python train.py --head_dim=32 --d_mlp=384 --rope_fraction=1.0 --qk_norm=false --tie_embeddings=true --decay_shape="pow"
MLP neurons of a small language model. Each row is named by its layer, matrix (down: output weights) and neuron, and shows model dimensions 0-191. Each number is 500 + 25 x the weight over its row's rms, rounded and kept within 0 to 999. Numbers have three digits each. A neuron's up and down rows have the sign that makes its largest values positive.
After each neuron's rows, "raises" lists the tokens whose logits its output raises most directly, leaving later layers aside.

L16.down54:449468497482515508511483472506520480536466524516473495497478499514504543525520474497496527480504530497530498477443503506527518515475523465480499477501524505520473473542527453505517467547478531505485482499479485494548515505531492501484469488486524477488489516512454483507457517521473491489505476508485465517530507515489506520465482506472485440487518481514525510469511496517430508475515428502491521526514543537499494517534472519478559534487488520537471458476492559515482514500513478504521505468519464458463522490476496462567475519463497500487488506473493509505467522469485498471
raises: "nt", "x", "ct", "c", "ch"

L21.down346:508480509514537498547490514466495466551475490507476522499497516455462475522522549425482502527489499513515488535463527481504513499515501507470524460464515510469487527511496501519490503515481512496464497512484521515515507489495455516497476492518492517510488524519515504486535469491518523518507486517510492525534462459470519515471504509536481503524482484472502530495467465509495535486534561522475495500489544487486472478495483436466491477493481489545517495501514502487506535461467452529501455467495479511486542551515495479501561516515464496577534479452503511535482495476511480481
raises: "ed", "d", "s", "g", "id"

L15.down188:471476532464504522467492519497505501493509490508496519467508550498484481515494531525496549503494514507500478489465534491483488511525469480505515503490541516485501517499468527488510496492451554466522499541528518494496458494493485526531444499523531506479531476509490535425494538509466505450477476494492531501540505468499484488510432508532532494460472504468485534497501494455486539516521510504548490505464506490511475459560526482480508489480513475473507474449511487496507503460542483448482470514489492496472527490492513514550505525518500508536554502522503507525509498531486550480
raises: "ey", "ea", "anth", "i", "e"

L21.down283:509477489517515536486462512483520491543508506503544578484533491509488459511519496497449510513477527565518478481472490487523503504529491486522528485502521534497486516509492476550480489517480508523517462499514473546501495486535463506475524481460523453513487530575479517520539484517511514511520480489532477495508486474463557490477484522510489520514497516502496477486507508536504505507501531478505498501475511458506448472531492506430541498504506512507510504530537501540495494561510468478460505508509524540503433532469490503492504518544531504497531492472487472496512514471525510506
raises: "ever", " most", "ges", " only", " enough"

L9.down241:454501488515488525516473504477500516508466471495472476524510519517516499464499492412466499520482503494541469489535524466523528503490511504469483497504543522439491504517495499468481497560511496489500494487503535463506519498447502483519499515445485488512525496454502513509507470496508495517503506508506520483552504465478479496515492475479522507502506528512513518483448498503528504506474497515477527520518531529529508516520460480496520484497471498556567521540491468462484505479507496509506498494500480495505505527504557523492531529487511475584534496517479544552516473551468463525
raises: "ied", "ump", "uck", "ipe", "up"

L19.down55:514494499496512475518544513487480538537497519549437526551519521486507490520526521496487514492525481528491504495475504469500490497521508523550500474479469463509499486538498521466502493500469512467498495480444513491533496491494431479513485525452510486496527487510483522521499487476504526489507509498535550502528523490547452513507485476505488504515511493507474487531494491518521479533489490525489489517490491525505515500504448489472554481521491501537525469490472500556485515496502489513478493474560475491478487501499453541446470532491515489623478498501505500487499511465514487507
raises: "l", "vi", "ti", "n", "ng"

L8.down374:539499493509522525525500510494481514487528486558520458532504501515504505500574520580539474470472480547481495492498482493505527505476515506467519506488510520493460496500476468518566522506550465486497459466527500515497485510503496486492533478516490518459530517524479510503536502469515498462519458458511518520528504513492508528502515464504502514519499499478494536489475523498452513494510471509492492487490516468491539492490516508503469530512472491529543485470417505515469494464495529519520503508499479518504528503460514491480542470534505488501542469513491506525503424450511505467
raises: "col", "side", "view", "s", "sc"

L4.down143:498530510534519537534488492569503475455519527478499455503512471482504528434512467512503493482543502524491554519466485484467543482483496477503509496478489503457491494491455527489462487488491455505484442514531508512487504514478509463462501474538493509502508539486499504481506486488520491471510504552479502539552491519476496556471526517508457494525504506516549494512481519532488462459495531476489493473479538462476501491539444491497501492465506518484559504506461494528503513520467477480503499473491458482492500488537498517499529530510496502522479514514543470478533535488501510523
raises: "s", ":", "hood", "time", " from"

L3.down123:461471510541512512487524547504510522477521452517545458500495527494504476493505498451481551501494487488517480491541511517468479508534441500472506486476502506544458485484493519482539518510481472493512501450469455489521459475437474527487481513501499494473544504484482541494521494530503503463480505516527506512464470452473506500491522439474493456516536483488514496532477468531470491495499483507493505495510476502486494447513509498511491448477495497502480515506532503530505505515518521501483492488469520479460515501502473441534493511522456511472500529515529520561557494487501492543
raises: "ography", "ological", "ming", "ile", " year"

L16.down259:491492513516496513558485534488493502494525509503456498493507467492442469501483509479487506492503465482515512469528549484518538502502463501481438495476534501536498502547523514454518497545482511536513472495495489512498437506489480555509489495488449503482530479435483497499552480513513515520520444495531521543489470514473447496503514491516474493490528461478516492480488428517461515495477485460503543531517498446531522502519525472520483511537484490512479487476521519478529505489497493525469466486516518493472491494490486476527496491481473505553481496490492489467455500490510509535
raises: "ret", "sc", "ture", "ime", "ard"

L16.down329:510517522454487528505530511493489480529537507513535504494547534525492501523517488490487515522496508520463486513522473528519542532539513516509457468497530481495515517519498475548544497519502465460463519529493460484487502514508492502479491519504517526524511493516518473538500554547515540462508496493518494505516499480523497484508493478500481474512511475474487534489529499483552495527495545483480520471500523549496467487550494498486517487539538521495547507492493495503503465489476561554493516479516478541500516535497521461494487526534499512587491465465503549485449470525526498508
raises: "con", "de", "uan", "found", "den"

L17.down275:472467493465485507541492475511518498476547489525478520480551481508467516481523494514522512505535514468469535519474499459514549535476483469452509460478512523505493524528502493512453531477508544530505472483515444472489489456506549490527478512471522471497539459523520483506490514528513495480498506489531543516461491486509492480471494528474489501436499509502493531482509537515554481498444530533527496460516531501522508472479485497496551495497509518528515497500502525470498511508522522535483545551495524497497508513503482483485509514503496515561453519476526504493476470540488477468
raises: "iting", "ited", "its", "itor", "bit"

L14.down26:449513498482450488546496535515492485551480495523526476504517495466487495496459492560494461493516495520538500525476500495483509486544506491484488520473494481502505478504482540512476508476487504490487527499522496476447531518506515486492525432482484474526480501510477497463516493514469510510486504474509495479486520477547500472492477545494532513503510525565499495528494525504526453506478498483488524510477452510495501483483549458499536496476489462474528544540542540523451492517517463533470449451504466489498505508491535497523484513506504493546464488527463493522510492502556464528
raises: "acle", "ified", "if", "ication", "age"